Weights of a small transformer language model.
Size: 13 layers, width 256, 4 heads of 64, MLP 1024 squared ReLU, vocabulary 1512, 11M parameters.
Architecture: RMSNorm before each block, rotary positions, untied embeddings.
MLP neurons of a small language model. Each row is named by its layer, matrix (up: input weights) and neuron, and shows model dimensions 16-207. Each number is 500 + 50 x the weight over its row's rms, rounded and kept within 0 to 999. Numbers have three digits each.
After each neuron's rows, "fires in" lists the words (lower case) most often at its 100 highest values on Wikipedia text that the model never trained on.

L5.up370:467549393458498464535484463431520534575507488466470405536523514438420546557492463482483442481487511485466503459542548486471497407541544436510549527498518534538446458479485506472546498475404463527498484389518508521602614462527543466519548508460513541524541498506562487537479494454484615592452607498461554398486529529532465496432477435609506506526507544614453467498476580487589491523539501485420419475555533491513440467491466486518469563457488554548551499591558393538504540472598509518545448556435515480558473492546511548471530420482559408476695535469503467468538417424399513399
fires in: "to", "of", "by", "with", "via", "using"

L7.up808:571541502508479530463496572595466594463510495446547595596532550451517472505466504453483466532525520525550571476486529553554483515466422422502474464448523557432534582556512459557542496433551411497585497484544498450476518496470569572472581556482517480450513459582479466509452558604385526473497554506550388493487526457450433495520457552577465468480572455525477340484581476475480530558573502553448371565485482584605545530475454568485364357402459420534455602420419437485472577467548518425510503542547513434430516447495460511499440504444533446413483509524466462578518600405481583501
fires in: "that", "who", "which", "this"

L2.up737:553588444443426587496498540520500492484590516559609527533477502394495518539580453503497467468474590521517542522489519503515500452453499539557504508478442507477522508451465529465467533544521556452489586356483481401491501463475556603497505473589528441537447521433523437567516477414449552445514478504529521532461337438481541492612452506488516554532516477498523503469487520381470515600421470455548511568468598552473460474430514488565543548476541452493355470511529474470567468491455523553497460527397577538556546493517492468473521503548440519584559532363501450521426476501446428494
fires in: "as", "like", "black", "including", "background", "chairman"

L2.up955:468482571459530532411523447482491486390477505509508536412530576537483580523578430488462471504424473491471565464464531445416618549575574569473463480538380566411562549485502593413457490455509553507559423520553465485494489495508544518588460488541539460485534534466542479512543396569496517499470486487454549477454567546494507486523492544616490463510587506465539516525432474526476528522626518570458560509426547544517408418522579596409482539524442538549491524411418498494573474492489545442499488559473530490389554502460557519512518580528502494410558525522591446520486619512526443482
fires in: "born", "last", "luke", "late"

L10.up619:434516425522516531535471479591537533597459521455507479485454517529456473527510436490465486550514433532407532499545561545514476461580561415491430586524416472487516456532527544483492509465521532496475500413497509460514512498482502453486468548439460529584565508448523499541492495491500542457431395459452471429512529442449450500582366502545628436605493540546529491485486472427442473430552470433596499430470450453468519565510439483534450493544510519468447561522517485536524464502490544474520373485475592510506478555622477593542538420449380525637463503611370586413479510478519442474
fires in: "in"

L2.up944:490540400378538582513503539467478513516497529486508467481471498498411547571486458497512494507594530468546474528405447398517464523399527531510578494477473493508562531498520470466607523487481473450462483513477553530413538423483593457581472460541589581531502494554459497535514489483508531560505464523547454441530505465535483430530565480352439496469565474484573578602403520582457481503577492467605438461464458468543494499464453498420609440484411452481489559369402493486452508499550498557507391557461493532560470524431497431478529537478475558579430445442458541561455391552450501526
fires in: "the", "its"

L2.up929:430526439517579507495533491503514392437403597552448471428448494425428574494448526566421372432501419473501495506502461517447426513529476514436450382453487559541499442535513439494528528495509542456516460448499372477534528552466505458590475470533503597451440460458399497582505481461532501518531517564517549526519474460487464583540480516559466597460479507524508458402449549575511532556475459456536553529425439456484446500506383522520572452554409537496599504408530394593486475447456428438511448539489441646658551467477473536447487464414490546482581543567498455601584453464504483573
fires in: "second", "first", "third", "fourth", "sixth", "finals"

L5.up286:478531534481432506489454519539544527477514517490477450472478568555449546531563547494512414441498491523501502509470508581460413555509443486504478520421474458432494624514509459490462489470400522425547486508562469511464420435502591470502560563480572519533478561494389468510501463458514559443392552519529552561487384532591466480583525448570528490605514513554477470441507533466485422497583520503447486555521407498546528567528450417523503518457551482496529400523535498531543485480412562442562595517534506516457493567507487546489490526438388479535548387573597517489501483376360442511
fires in: "would", "can", "could", "to", "not", "may"

L7.up813:468477457441499537449537439525545455456304576452508532385542455504560469404474542500593540496477608456510480564474562564475521476504546492531435552420499516486496471499465500448509493449588468456500471407512494515528530484461390490491524445516572505588535523509458438427507486488590496438552449517458441535480495428445450412532529438487437466484548519614471579485502491566517533482477441526583530449490441540453426585504476611501549505491520488521548490442593470461464571550505443473563532501463468557589475489448574436371414587563520535575511580510573505530504485564545480501
fires in: "with", "as", "for", "by"

L9.up629:524540479513357466508449539456514532573520557538599471491514529546501458463507475548555583463533524448516527563573445561478525548482574544563474485425370454483465489490448469548523445386463458478551541524457428518523413475511524483476557490470616562540555590466488493466516483506633553500539497495462562526478580487460501469620518472438537524522460463572504520464552526499635514488516580566493547450484507432564510567500584595471442507490607509541502586470470522491491426483420527462505434487455572540339444492450543580494586517430495609468598569509591483557446480424474485501
fires in: "of", "from", "to", "into", "on", "began"

L2.up916:540549516506510502575542506513524499548530499499535593409482446563541524522521488442493486482471497544573557509468483483435456485544567496470430529538487564497537509479514553511464477505512556566534501461612482555592527404521457559490539469634494477483579408471538498472521509541417495580498586448372588424458487458430558494549480514455476497535589576507573499545424524514444492517591399450447543557614421416547480429546428456464539535446544511490483518579553398523437510401569435462525505568452552523527482469542554560481527539508465489467556451486557529471483449391441537391
fires in: "by", "included", "include", "as", "including", "with"

L5.up162:503480518486425464479524497603476457567489433577545542523426429509443517497436469466463469502465531414498459493448528487564488498570493438491397550458453587554582520501462546503499539493488512454570424498501498451441525559576585513561495431473437480471421520510456443461407497469494594462485554505588484534514454563583472448475466446547487524485538549455439428501632464490495502501520469572552518554494500471441509470339427583361546629516531553555563456420459577518379552505556526478458534552544501517468485520481409512480556490476465446488536507546572514537468477517534468491
fires in: "a", "for", "joined", "by", "led", "fleet"

L7.up128:492479567491453537513473514618430550588519553588487539573556536562433510458537459445540483520456524477526523506542489575406488545441429505510521489482610636417527512456571515533528517477453518409465443524466524459518488465490507419569526527445459507540473505552533554502562473409408464511421494585475462522480593543565444466464479474476433438601489497531502403426464483460555531643546453613508437430458409521511529511494415575484504550590496531437484542559478579503475579511438547471532445442405529532565506529484444504482585521426460492530451499413503512508525480518466525585
fires in: "this", "the", "each", "his"

L2.up265:439471397559515458511484515492478446469491511524533538532540479513533434444451504474555429539456476566585403464456435466451468523467491520374390551427481509494472438567478601484596509504558566459477525440499427527468449482513567464608585488565521468486481518486533566561477422552564602556506462417479433479431605472468405467536513518553551531440479535486510466443546462533587483487547478487493574479471468376472526520413402428582469488485446467427449584524446457480516447472478474448548554516494561529535465595533472469562557556511462589462543563517467479552428426462502532573
fires in: "first", "second", "third"

L2.up729:461518591482449556462492499478480530487468557554511553424457402442488482512513447515496576528456527447491530522390595501434495478451422504488481470480479491502531441465398443536397468514575466472464454529426469556606506456579507549524442476486517466531509509456564417493522528538521544580464417474469517584484525613463450611518486450509550501414494488438525549546608492441530523543487594501560487493550463505475497474616512479391487587478456510553503564449450551510397519552472383455525461459466578498594370390537491566531451475468413559495526518536580554479512483450476466567
fires in: "4", "11", "19", "3", "43"

L4.up104:516501497526473619454511510484509461530564547481510514478484604497562499572472539478505541518584545482502502442568521457551517550523480537558550455471451589531563439548513520448462552575553509483515502497492558443463455539518469521628540513547506477593521554430522513637532431471409398483461502539500601520564452448437485584588535442572470481554471541524518553399487496417452498545477528487435466512477442495467473463528486499455504508464483590450437493472466540479418464506458547463447450445491488500490524472506538519376486432405608404416588544471521486534516506496489492578
fires in: "born", "body", "small", "background", "black"

L4.up636:492390617550567599584449521530448530460500473466517550487556483486505551451490521541521555469506571562417508424477483488515484541435520470425489468469528457507431565564460485463592413499639523490488549508441508491500549497542540507526454487550527449541503442485566416476456406517505577545436381567609443432461544451461504502590486461567575470481529527474476551453540566436485478480463481426519482516495585614426436496601458564461470481533402453503477554481536544504461539551575407446507513480453486522501493463580558443504512478609499519493498557415495474529486516515490480438
fires in: "3", "3rd"

L9.up207:472435486454463463518499522610480559470530582528522447543528562524535513538565460547449558566425544531540533509425465475465561548460513471456496511452476528474397582587551487476496618524414482521453465531497545496442578481514629488545443525421504526509519519509450448534482551532489481414367529442467450442457539445460482492561453425615492531618495484592463535510496518566540467385461400435479393449504483533583582528595527514525621530462498493467499517530517552505502508445513512455512496561515404496378459482459534454425500521456483501506515454450559550483549509497365539512
fires in: "to", "and", "or", "then"

L2.up904:471535477467519527531558527522452471497569546404458488462432500535540511560485525564476401495479488456532513508501549488459418440472481495439472495524529506520479556510546579477504523513497472548601382493577507465490558471508497496515485403526460557399518556468509492454615468478593543547454441503456527537480550469571426493507477517567510549442542533457480413429568611497533489499589461512482482562593476532621498547501472462507495460489415415434504587427522452487496520407550519465565500552479424519487547502443508529522528505551443614431631578573496430550554495559476617466
fires in: "first", "only", "last"

L5.up930:432465566499506549541518587517518471481506540474529476484413573454494513561485503601481498549543554513503521398535438506483448499503535382446434501504466499460497546488488463512519533530534547469553491508483502575475572524464550562467528453549466530491456460493434517539504454398538576529554500503534441531585592437489434501450482547540508577563437508444539489489541564468558459507541448529476513531460479590536419475522434469545499453508453489473488582416436590483496543547571543456498434500565483418428566556395485476495486497523446482500455588559506540450539398528583474580
fires in: "most", "of", "main", "only", "largest", "highest"

L2.up716:528559519519495522519453545457496539540530569489487581536547407537454441540470461362598545578526527515550470471495505526480553459488424481507569487480464561500548578506412531542507563421498399452506497505570484394455574510503492540464536458554603494488551527500399480548608457527523495468469532549474432563528514479423419460415468487537442493430528620394586533592503517546527504440457497517498564441548439489559500501567477450499571499428490409536458497445578584449481502492539625422416460543448519544528481526551469520473568498426510603598488435473529552514412427468475524578
fires in: "the"

L5.up717:528483489319522480495356476427444520522478532532451463557488506419477522555442501451506551500577498543554552527485506453534376503433537490512573483481547508573460512536513494459503502580395582427546547451540511443441513579558548495504533544554482553626399449483448406445517559501520538449377537472481470527507448511473445495484448489512433403530545498494417460534536556557491440540501425414487475420636464510482564453431523526486491523493455539479565489499521595430457529436445531526461392585527482520494486523548483584524539557426467425429510536457432577490530494546511431430
fires in: "the", "1", "no", "republic", "3", "republican"

L2.up50:479469518517505585530539474517502471429506508504455579437489585539416463529425402488486439490475508582499452542460474396558515557556503512537554434569561504481544544509389456561507501504543513425429491456603496491526538518475577554539485593421581542465483502528526486587622553516487595485520568459491552471450527553535502448521571368518515473534476526510516468509567523606539494497489487478524451509544427398472522496588528502580475488516412557581497459471498525520559465550519505546457508579449521448529481532415463524537436459495547590474561527549497417505477537470535565543
fires in: "the", "s", "court"

L4.up427:501518576507490534466560444529625480652452504512492551587557627510489540463508438366493472502551435575435464561475536451517519429588542545475504490526539535616529615548533545470473591498512475496492460380488503526489503500508608530439571455426579503458454503497508523482530473432539410488486420463461447449535491460460443535477490452589463486438491561501523494433442562405549574503488487515576498451480539525529544494442499476520446459492511531465510543541583506454499467429478507464476491440548538464489557519519448592473491568564377486516510495512518528533442569480506540482
fires in: "in", "during"

L5.up512:561502483646531562471482544478478559515480540460524517483556505450494426508460419468361429539448483524538522571566443506491559494509575428479545495470513458505451460519485413481474544442565546459634545474585537470506449607483466419558525388479444527599531452515500525586518495445582576529515464513475551443471550505536471555564466522512448508412542467649532478381511507467553467470477457467498505464503521485507537465539483497609467505457520472481539547545616476530497522530493510511499495499476501523466507534509487575602482556506443546457472437473496558486513584459567460457
fires in: "during", "to", "after", "following", "of", "in"

L2.up9:510509430592496559576540453488563449473434503534510493538616491578481600507476544563561457507483524520587499436554531499466518527422484506434442490507417595444462545558522503510385504559499554408473415442503461585491500444383581513535554464487457532592589532476507518519566544451462524534441445516472549514402528521517508602552470616457490454578541446469493510406483539535528538589477524563499475410452466480554480445461479505624457565578425502502564581539510513486504505463449526578497508501504391560533513492409462523464539444547487559528450564557520522577524538492418588484
fires in: "then", "while", "subsequently", "however", "eventually", "later"

L5.up510:465442310631509505540465539411525529463424440548508556504495541442565517496448438397452545485465472526609462501527482429391574456514469434518507550482495494453513410506473462504488595515582544435545417483505522566507508574568474526642558460519484484516524440511485530473470496439504537485482501523457580428479435587502394483563427459465536508506434526490533458467480517420516427478478512438470484503540504555539451535398466480509525509456525577485471531540487475560546530583397474497462544472557461559527488488515508536460430510603525491554459526555482500587573445487516502463
fires in: "after", "to", "although", "despite", "while"

L2.up338:476577420587500471545483513525517478444484503498524468502436477523478517497491519430495498522538469527485495471496404495576582452602512554463536530435540507481517575521466508557471484531526468518669492480503587434494391517406536486496620319488496531560529461464487537497553447493574464555530527465469389542485608509537532524512474583496573443335499471493506582508519489520456520444520463487542481424512514461519587493536505522581463504531544444602535512535420499436516524463515415447507435587487461555449574554490419522549523441540498594486533396451515504523507486522532519546
fires in: "after", "of", "following", "friendly"

L7.up486:420556560447442518472488584508575529548485456468481430562542475479507506479565509486467430466580506498459589543562476525578459514420399535494496510545463556444498554441520500522544593514494472448506480473498536525511521452536507500542468475406470443523503622481573499488574451435517534458439545441568422518464502543519536423495522490567488535528399583532446509461476535557499435421563484513479508385482489538408536536590480539626449551449470495510459558434531539544502477462447409430518508579464549529520578484547418554541487565495535564517588429471434537527550516417405473623
fires in: "to", "t", "of"

L9.up41:434560472495457553566542479460487547542416481464514525423525518416547435518589618522416503590499466541518512515420554542521399477540576500463567423493471490509550497502561523548579465425437494589468489409513533517510406492535519500354580441529468452558466492482578574513491494489527515553461548571489374468551489538568536464514528511617506441546477473428390475439511489464460560415426412488470507494503629553503557518562480486526451481568495467476452465502606436470521490448523501485477494469441520495474411492596516596478441581482480481551534463486507528485457534557420538565
fires in: "of", "in"

L2.up367:445543395569470473451635438547470474514420575408443502522498418387586411498506576508517396578496484493569481501474575549468434386428509525482440555467433580468542503548538533594451558462466458443462440469415569483523555527497561523457562470380485442532550442467444414484531536471471590541487471525427466422452560459550502539471481500432528543538552534496461483447492527528471490547535444489442505437507472533494462474463521570408499553462473453490503489530481450494524468406508533591510546517411379598491575536578572481603560534544558576555548477479523486502468455472479530555
fires in: "where", "while", "degree", "which", "how"

L5.up278:590456497482545481532512524512614477550558411427510547569536562393446535491443530492579497477559515514500490463513426559447510461595580555465544601537497509469482565525473519472543508513546527489522622461506459457500469488531505500408489511471585465581490445508489599551543582481595494531467477555526542494563484540597491556501527385556457479463479492476467468501616517494427587522515496473491517456435497430510513449602447462423517484511510452532520514490525563433374470491520513451401578493444471447521608494457535589520436460522446585490511423539526579483542513467501453415
fires in: "in"

L9.up785:511470538526472440526527515528482477559464505534485523481507508411490417421492458525434467387492431479520537494517500522478483431509549448518488425574471463525493585572431458558521448610503512598442453526543531467525528564582507467586515447527492566525479526478454527458549580471518588472511506490434474561389493556561559519551469555447428497530478581467468460479562517478529508540430486529433581445562424486514606497550470429596564537583579438431509488502520549485552496553444413530536393533526518467479501583475458545595490530420426480521503484530502510592410503513470460658
fires in: "his", "s", "of"

L4.up334:551494528620453499506487550501541475495388564504493440542501471582501573601491493577574456487496507513461506449520553594549520508523479616381484490422487512476460615507596548501441511578493569497501566565445513561518510454565499465503488479498520523496568526468533550549541575535569531505486509450437494539415531399457349506534473502537514581532558515534476492436470484592480555514490483465534585552459548547567511412479488517483474559541559492481468513463575488528572526504430510501459462451385467475517512519529461529383601483529483482432446478497495538559511565404511568444
fires in: "then", "now", "along", "later", "next"

L10.up380:544466524449498458626624492558540560494438557495565411486481498499548407482447505523451501459450554466498508448516567594507553489436529529504535516563587552412535535558505509479487459451569522421541529418529472533464518578525510507555521537466503580489534481488464512425491463497516556534534536521550470532438505492396565441469420476482552547518478542562463457526522467592588538508519474623419408472456530416481581535524473462450407485456544543578448540559539486550557425533379379481560443511491519496418516537510518446489452550429529522453582511570473547628435475450477551464
fires in: "to", "she", "has", "he", "began", "for"

L7.up438:470408528517495566533542557552465501538508611464549483512498470518507502450448450424511601532407538528545538455491490555507479399470474493471450578512496573468472459538507459469506532565551467529576513539500480415526559584592480582566566567520449471553555446535542515406592549499530472550564421522564457564522566432529484465542557532531394541547533382490537407456514505520556550491571430538397444522469479549547474536502490502461436427545521491496427468449524465485530558510511484638534498498475455521538508585546439499508581553463422581516567478514470555462371394495470679515
fires in: "they", "she", "which", "these", "both"

L5.up602:540499574531495539496463567474519559573435516463513496469426494490464531533421601553528451431464495521573522461517446487450471584444375452476527458478475583488494560502568567485558465523498536461546528515490440525528490468417522479585589488600623479604429507460442488504488442509508474453415527557470457481537407504571465521515503409515527429568490544558466441426496544511489549511549530510539529558445519569481509436447441458513448458512447473557491483508480426636599522422474478433468543499547454513438473531474449462440522572568481440484522447577675506564501522390442500507
fires in: "to", "not"

L10.up417:513516581518477529501464514523466506483454596527529514543365506514505536522387524531453456534533506519511474394589530607535569529513421518513488511572518523498466565506464500491498430541464564487435448472494463486475464432547555475528521487488457574518457503432390354484512547481539627452410472439438530499453612515560559491438503509516468462603454436531549472506494471500444423439478511580556410530530441583618547497535534466482472497500444452459521493504496463545562453533515475486527475487486488388479525526491622520435566504485418463429560434509493565433488488505504538596
fires in: "was", "is", "would", "to", "could"

L7.up197:483530495464569526481430455574501511456494460424495463466554516479510593483471495531475465444521515546565490368505483619431595514458465479446486468480436589531517548512483464519516602422588489476521507430547453504572444467531478482579459548502543478540413537499574588440386547474511495440507523432548444550544535462462474475524501505455490432611432635456459508428477526473627421508450455495387598437547518465584557559525523479643481512534533444449495474466493464502472463458503451561460495534560457505497598466555450526572593622457396455513572451464502562535462566447418533553
fires in: "to", "and", "of", "his", "first"

L2.up513:609524491498541392468568528437517525492434513399462605490485425396479427479550465445575458424533384419446495437386449539480384516504496576490457464471474569564509482556513533491514568484570445598497464429499583515451564536420461528559508508443567506432497485387383471523452488517569590553520512531517456518541510493481506529526444441600543574455556507475521484503512604494533426530463476435463538531487494460549486544541450473565416475460440445554487508478502510525538496448529512385498475479503519575561550521463515545471563467560582446539501574547509474538491466411513551458
fires in: "first", "final", "second", "away", "took", "came"

L7.up617:484526478553432486509456492456428549526428537523500465488494519500529526468565565501499555435457464558480530532437566445486456368531560461506530451521586515432543545543388469441498415537621502381586448395500475526404412497602507550424586514449506437576437495426470487550529431566496527531484479610515479469472483481424505474506557463451559506385477539476532562548485532513481509504450424595519475549467527481453420492474462511439503467460514561606544553393481472545494518504473491518518534528468539620552516447528459500442459549592557519464634482487568569455565471476465499491
fires in: "by", "the", "with", "as", "featuring", "to"

L2.up622:618431576425452446506509385494497518432523567438495444462514467443521548489430431519566519430507531472467443446493492472498606545505530469405496487465530555553518459447406540520499460505506509427468409496510511434492580519512615486560477527548520414525465515480563505517497510633516486553493481509431468477422455528519509505533414481509552438475517534545503529557614575487535503471478397431459509454485524501598491420558471487418417533447548423556448509514543450472510508563458452481414637461550494444501490531503496587515546520449553542529563499509479537523585533447392508511
fires in: "5", "6", "4", "52"

L2.up112:550423510441525562500514430453536542517525425528472539404450466439562523550497401485533577456465557578561478432483588481510511510415578409490519497520497489421491490465378495626639537558516408505440406457540511436502451501485472588597442510482556491514541386486565528504530459503501502508499430452431544426516425498462503524437478516461550436466495465455449480559574464466560528578474494469553519516547503471502526535460424482574610574494524476551594502491553520559495512583524443507520543554472524483466389460512507559408456553568550516553642564485503479479511422457451527531
fires in: "with", "4", "racing", "as", "5"

L7.up606:465460527465432540485462480471507502562459553505510517461505570521494483542489517573480525559470565506439543480598493596449518603537368449516377446441460514527577459602494589500492504442463499494590468498503425559490554433528488440541502479446413479602512461456482517447512473493503533389461512512509521401525397495506525488472433512516537563550418498360599513494566511421442513522553513515478523413400548456530464458434573571512511496432422580567474563557529481551398431425488523430489490485563438437404524487460507498518423548478504433449533482524566475494507536550565450477
fires in: "born", "published"

L4.up83:528469555575505482524504556450505481478410484554505506378507474554491521426531485497507506448501572538526510480515491431329462476571536463535490488439558493514496537521426499521591574438514537441533462386429499512388490529508434512407486505537478447454444559528559501533643450573549555484512421510472481493455513457497457543512543472529583432376512542572562494432563518497511547465510500594537457438470418495471551512378506502521509589440495480493498519519539511509514403530372495491459542459505614506498529537545517524445493445515606514588522526516505525587564486484451529479
fires in: "as", "with", "to", "under", "sir", "by"

L2.up148:524588506516525551384455523581512412383549525457422532413459484538413507473601460475496525525464499571472558531399594420449497530595493453512432446621498568473531486574486556507537551576508540483562538487550522470519454484543503498498529480452565550575587422540465519539557517536416503470554589441533545473416503476424513414536437522472520538437440439452464592505515549522502516525508504516462540587491465543509439474512522564545530549623456529505448533476524481504443560453494566496474460588446340589513578430444491459497462500508482457525437550522558426521505506444491537501
fires in: "the", "its"

L4.up544:606505561542564511427571441596432511530389560414463478418469438503498532375460571572557487427448486483568483512463501395454494493457513536507467415588461542529511452513484537556557487472509489412402505569531448491521436559482492550490548486544557475587437495552401560550509508539488529461501534481421489414553640532459510539589501450434522527459573463474476592479503507489474575540444471497572530498399431478412537506508494530572481486476548525489490506456530528445437451482494573473484543573483505510513563526461539529528506480467535511519482595509531510519566504505465518480
fires in: "the", "there"

L10.up199:547488528463449459524479486501541539539486535522503475509531432486575575498462448477581511510503491547465500551539555557550558524489568506506515527438390593605489437396481538647447500482575485448544492468549449463407575467501559413614466416531559542529588512403454413418452541515578468441491535475559476460461503414460602484513452515588481497539498588471556521488460507461500541455368495610544532477482430544504504395530386516525527507496535595516487556459551551485527533485627532507570490504411479512531541496560481502480425526517480401578517436454568493595475509507517493525
fires in: "by", "of", "with", "in", "between", "for"

L9.up380:417489470454500546493492524575500434440513568450508473459508530474496471572474441563486509566581422558563505444498434402516497532475555497436485488554547460513552498552477412455490573581516451549499570500499537477493410455567467380533447495500516606548514525583532513648450599440415555474539569547493549477463477480492490459501441451490526413524524442587547518518646489565545400464491458550551505505566531463583533591524516467513519569518476474466500396462510515451509515515502428483505498442503468537378436550504478482464476515403497432497444383530483581566494466450485510621
fires in: "and", "s", "or", "its", "economic", "of"

L4.up473:545530433538481509493568484512581429503553546423550564502445464518572537483497480418605527471516426486523441530495419461514498515481579530462507528516450530484469537554514457491566536573524464418498429466386496473443425532485440523552574431521531520539458500463511400540521506505573554462431499569519471472549543542467399526508411434596581391468534565524447443513500420486424511495455424542522578464421500536465532523540510428531468541553559554490418555487564479439548440435539636436483443465444529557443417576565424554481395475507451567500525441460580568490510593499535499528
fires in: "in"

L2.up723:545506526519579538465457499527488527425542436504509509463455614549472378456368495556571465365480459586529501547442520489593521486531558477523440470551505537455564478663472513414546507540544436479505523460573478447480540536466463554434564516566518534518520487494516527540523471525556481536547509416441467431512542597517491463538597481506484543439382477462501513488578490598536556465470478547525531521404461476457519452559467554492484511450530498512518478549569555472475469433483480564439434506444494441540468449443470461535504475564561514480458486519503524471457483541500511415
fires in: "the", "her"

L2.up990:510621512544489523570563510469442461469437440418540531445542471406400461532469511484439600520587582513489484543515512447466540583560486533518435456440477537550639483455498563546552535560445449403555498518627529513523509496461453436544484437502508407444525469543497470478411454526505456494384464437523487576502484588497491467553473489480520550487486619465573484429585506432403507507483496520521435610500446488470471442435513468478478454361441496565517500538471434488456396452547541520516564509541535430458593393535546514511533474491457482494487482467514508545471517433424467573
fires in: "type", "style", "kyle", "born", "fleet", "role"

L4.up95:479557606476541559433501475469472539519459455468571500474542476433522404522567476553473467499558467533534495353429446472482499435595491455529521455507561544449492633562518532477470441408552567557483524474465461470498480532533489424501478439603501432514581554480464584513440541544540558421526449442490499529511440522355506402517482538489547516548510535434536522428511544513467464495538557499571500484489546580465570363489542503545371499541490527486562500558452421523407529461546513532482398634537555402571468486547394554483434556503518506532489467667447478489575586424470519428
fires in: "location", "local", "located", "created", "association", "locations"

L2.up395:470460472412462467505572404437501553523474432531533530448431425483576416510511509467466424593471484429565511509491389596580438500492562501496437489561446551513513504454613486514488609456459457519497465568525509557417493538609526572506504511509497516501457458562451513481476478469512498523513467486425443530450533448516487395517493482452493596524534542547496428422536494449528495466551455614534417483505465518505558524434485580538604552427479504529406517432505458382478461528466519505561527429483530551495525557534594626484480554466487575534529472525429528476482384536423539539
fires in: "which", "where", "what"

L4.up322:562453442414530488496556522503400551526484533408493474545506587480644376429565460446464420474468466473502510481446488477505483509548509491514441454473477601493604479460518455557504479470555481510457440559499460492517461542530508506413502489470516461539499590437463484442580492494464502484445536466433552401551462528399387530491423456395537606529531559416462478472602520458574535534457450558462471523385449563556563480466440520602520565504394505578559575445546455565517487523507556498626569460416520511534407450427514552547503426506516489438488448519496502476556454499510509533
fires in: "there", "what", "how", "that", "when", "we"

L5.up656:454540452470483531528522526485548496547497478456498522536539513456478549580530436533418383449566539479485540484549527561484503480462452449431439532606486480435482529594507400484494526502448499503462409583460457569541428516464504544546533489540566463515426521472459495497520538469506518430414555431493539552506498581474468486516458518505543464611532440519487541457460548437562587516510477585543385559537363439473451507506450563557465518433567472477532489614412481519555450559410571513457521474568496546551469301568569534519505496530493515536514561477540437422522455483480561528
fires in: "would", "could", "appearances", "appearance", "may", "did"

L9.up685:522494509536505540448530551541526522450563446399473554493513447467547462479433499520530511429517461549490524537438585529443455535383548393449505521481525547494511508528444550558465421389433464555535443508451541501571524501485590517472529401508481589462425545507579560414560491510476456444481527512453441519448528520484522491529489586516533370489509483548439429435567477599619501548531512493562444547545434589645520478516462559507442563507485489550452525422505542528556523564485536509553491561539452540487504468537533582401509563526467553480468520554535474476452484446502543467
fires in: "which", "that", "and"

L2.up217:547524459429442447449606532516577452569531480536549395546546503553506513556478580494514459464570490538551548448506477603543333500444365438429533507514503484523527582554491552481485506569470497423496476480450458476475537492489510467542492445481509510585529426575401580501487525470545549440473424439484591495580502544515503544461556497521405492585496564588460497497576470484470442595479475481450470542480546473512484525553471537567524420494462448452488434576492465499505582427384518408600532460449541526419514537538513479485507458465401521479494518526529432501612498425405504546
fires in: "not", "will", "helped", "would", "help"

L7.up424:548459449566474517397485535526533500474479497514535573550514404373423586565480445483487510493486503578467495460512460456503544481526399476478502453353425539553600511477566594530397549432544473417512502483572541372516459452531591421550531462503450427528474557510488494457406546498522538510531476535493531530541480485582535400435491432434476457470551433454487409499491476449442555487546482579569475520508446457468531539426495479483454509619457435524501539551502473502426483547506535444475450490504496520491464488491398475556497412490502510500464475391465487435451482498492504557
fires in: "this", "the", "that", "same", "following"